Weights of a small GPT-style language model, trained from scratch on English Wikipedia.
Size: 11 layers, width 448, 7 heads of 64 (1 for keys and values), MLP 1792 ReLU.
Architecture: RMSNorm before each block, rotary positions, no biases in attention or MLP, untied embeddings.
Training: a variant of Adam for these matrices, 5234 steps.
MLP neurons of a small language model. Each row is named by its layer, matrix (up: input weights) and neuron, and shows model dimensions 176-431. Each number is 128 + 24 x the weight over its row's rms, rounded and kept within 0 to 255. Numbers have three digits each.
After each neuron's rows, "fires after" lists the tokens most often just before its 100 highest values on Wikipedia text that the model never trained on.

L3.up978:130171052140127121064088146176137130118105115167096100114142106092137123168099132180127118129075098138145133099129129136118152152113115143109130115105151171099184131096108106127106123100136130114110158109135111119107156134162171123122126092170159100150139081150106091125123123158065113119138109141166089145113127145137134154112082131105097125145151122098154090120130141096126146133084118112143100135139142104127108115104134101150141107089091123104123081158143152144150130108112089152110138111143132114100102140076163135112103158120135102147125133116145136157097106131118142110148123138098135137151146137125102175123139144136146149129169107167139133128140105117155129119114101085106151117144132126152170131157142091136144139147165139186155112132140123107106124121155129
fires after: "\n", ".", "|"

L8.up1480:114148116121147146121140141068191105154144150129146149107158116139129127121114142157129140107116148136117129139129145148098047094184096126146109123140124136178116134122141121124080093120110118115081170119126079149132105078095149116152148118127113108146076106171173109138119126127091168130138127120091110110105159136110143144133160132155152128102108168124149109182124112174131157084152112105101147106122087099167129162080137095112139092145147156099121135141137153162094111148153139117101110151128119145072083124169108140126111125133088130165112126114122120137109114101148113186143132101119132128186139131136140123127165124076120139104136143160115112146107126164120156138121140130124149115129140122097158120185157110105152137147154098183132139150138128101151175152076122
fires after: "–", "| ", "-", "Mer"

L8.up1516:107119097144151125139113158089154142163073084131080118110116097133097117156129159157120133122125160093165090146107137144130098137117151152133125098132102142186152102131107103141097121181128127150136109121095157141117127176138147130131173148076101112137135115149173140116131133161119137100133120146103112124109098115164159106096128124131142145118108086084145093154115183170116127157119124149100130129121105128126115158147148123123130127109133210132117137160098121109096115140119098119113124140141082142099146104129137136094107122140139154154083122107153120164115115088119099132123160098164137129099141139127074114139126096112131145128105156156156118129121161151082170142127117146112159096132128136125140147135104104106176142094161116130115113184142140135158137066126115
fires after: ":", "–", "New ", "in", "| ", "In"

L3.up1294:114153073154109139132095134161142145094137139114095108111168112139068151155143097137129129088106096141123149114115160120071150171120132152103104154147152113085117115143116104120153151138122124121135152152129129121129118095164155136112133165133137100152137125140119107181075137137139091148134095187150130147140142096123152123095123139108110125097182128105158125163167191057120060135111130133107074109105169112130118084078143121097118124103093136094162144116163114133133145113137150087147144118125100133114125137123111100139138127160154130116117155146119147115110123137110129141140115151117140171130153145139114134119085119157139141103133075185107125097088122107128161180140130117109163110121165115140127121164098127124099135144132100147167106103108150128110114142143103
fires after: ".", "W ", "Ind"

L8.up983:059072138110092108151112128125135129142116111175125115136128114109115078164124132146104116109122159108156179125176130133168117181165130125123114125154134115133129127149138116136112129127133160174103167100146100140119131125145155071144172157114138088122098117142186094113125106094102164191132101162117137140091132126136097146147154097089120108133110106107099101151136183110139159101142094157120148137118114133145114133197159121139114094097100126122110096111079107120159124142145134120154106114160110145107180109134150093134127130139107107118089116120124110103135143147107088110103120110135152122106115122140093120108117117117079114117126095135118153168123152116098115111119151137138127108125138112115135138137082142119147096089141156135126141121112139139127102123116128
fires after: "| ", "Sh", "N", "–", "Sa", "M"

L8.up1464:154109147096187111103129098105173132154144145107104128143136119148123144157114104143109121113110122110111099141112103102115100111162129153081100120126153140143129172137127105120096091113134131103135137136114122106118117124081147149123153088147125160159110122123167089125149145172143145120111129130132093124111137095160115124121198120113094147139119156137147124156111133149145161120173148181122145120136099131131086105071139080167120148146165135139125104109141098106123166149098129112130128115153096140121102114140157110120110071158100110143128126155137141171091132120123133164151140132114113118140143162125100114129142163109168104158116123148139114112144142156146188123148142135132134154130164059116133159129130090107115107158167139117128110189145143130121114134119117
fires after: "| ", "for ", ": ", "of ", ":"

L8.up1374:149137128133113093120132096082103110121140071159122132091128098118152143138107118101113109145131167094109136110075115145114114145103165176123135156145129107153148124113118107140103138145124112149155134111129108164174041158182133096103096111139122111135136110122147132162092082115155114157099064139150121123076131156125142127135093112172112138115150095117128119134129118175098109143126121132139090104131129102134113147107135122163080087112112145102118137141147093158131140130108118087130117156162163162102119101133123158109127114131147146095076135108165186146120142187138134113093154085167125151174114090097147143158134137129099106116154073091110111143151140108138157109108092152119136110128130142108138134141113101114104152141106132133139153147130145096088130090138084
fires after: "2 ", "in", "5 ", "1 ", "3 ", "1"

L3.up830:108147087109157125116134133130158122099133094102140130104099093117120134174110151119093144146098140130122132133131149111096143154122141155123139130151122097113122119140130145148171139152114154133161176079137126159170144149118122115137146138079191164140115129076169188165118080093134118131078116131127113088136074138092085112105157117124093153108143084135115126191087113114122089175091105106110094141107103119133161145151119084134118073123158107085156142052101109121137112122204097114116124128140103151135147109148161138154170112135101113124118157158147103158149119148129133144129092116167158117100122133124153168117156165151162126138117114125133096091139103115128161108082125129108136068124141158093100130140124118067106106122140125123137177147118169110115106145102123
fires after: " ", "6 ", "th ", "3 ", "5 "

L7.up55:127155136131132152104114085088124133129055110142159121137142116123138124117080118140137078156127142110133152178153138106067128150123129127132159120148177115130133094129150094121131128121150139143137132140118129111120092142174167134116121130122146122144139082146130131113106085093099106140099123136095115129111177130152173108139134091110150094104141106127165108158118141127127126153176130115133144172075147119111145135135109130137114142133137102076147132160110165116135137177117102112097150139130125171122143127114142142126112109150104115139103145138138142128141116105072119100122139119121173119149104143088141137117113124178150139108116106141128128165143143122116083116164123120108153120131122141115138190142177114165134203105143103082115108159142153116113063078107120
fires after: ".", ":", "'", ",", "te", "–"

L3.up102:076149069141135116093096132120144126123127112123128116127154095108109168199104101133116086138083105131135151113120172118107151159115162134109116123116159121140179129145104084126142127109146141093165154107161106110109123141152146092148137152127142134129086061146084088145106119167118090142149086179122113154136123137142161108135116133108116152082119104115154121149140167113138124131085144140141100127116129135153094114078149128139120102141110195096145113135182117117146129164105096113089136102133100116079129102103134108119136116149104101124160126117135127135105125116101111165144157174132158148123134132148112164135199073107118103098167109111099115087115145108132157136140120140157146126120139125105119136167148131134132177099148110155149099116095131103143126125135125
fires after: ".", "|", ")", ")."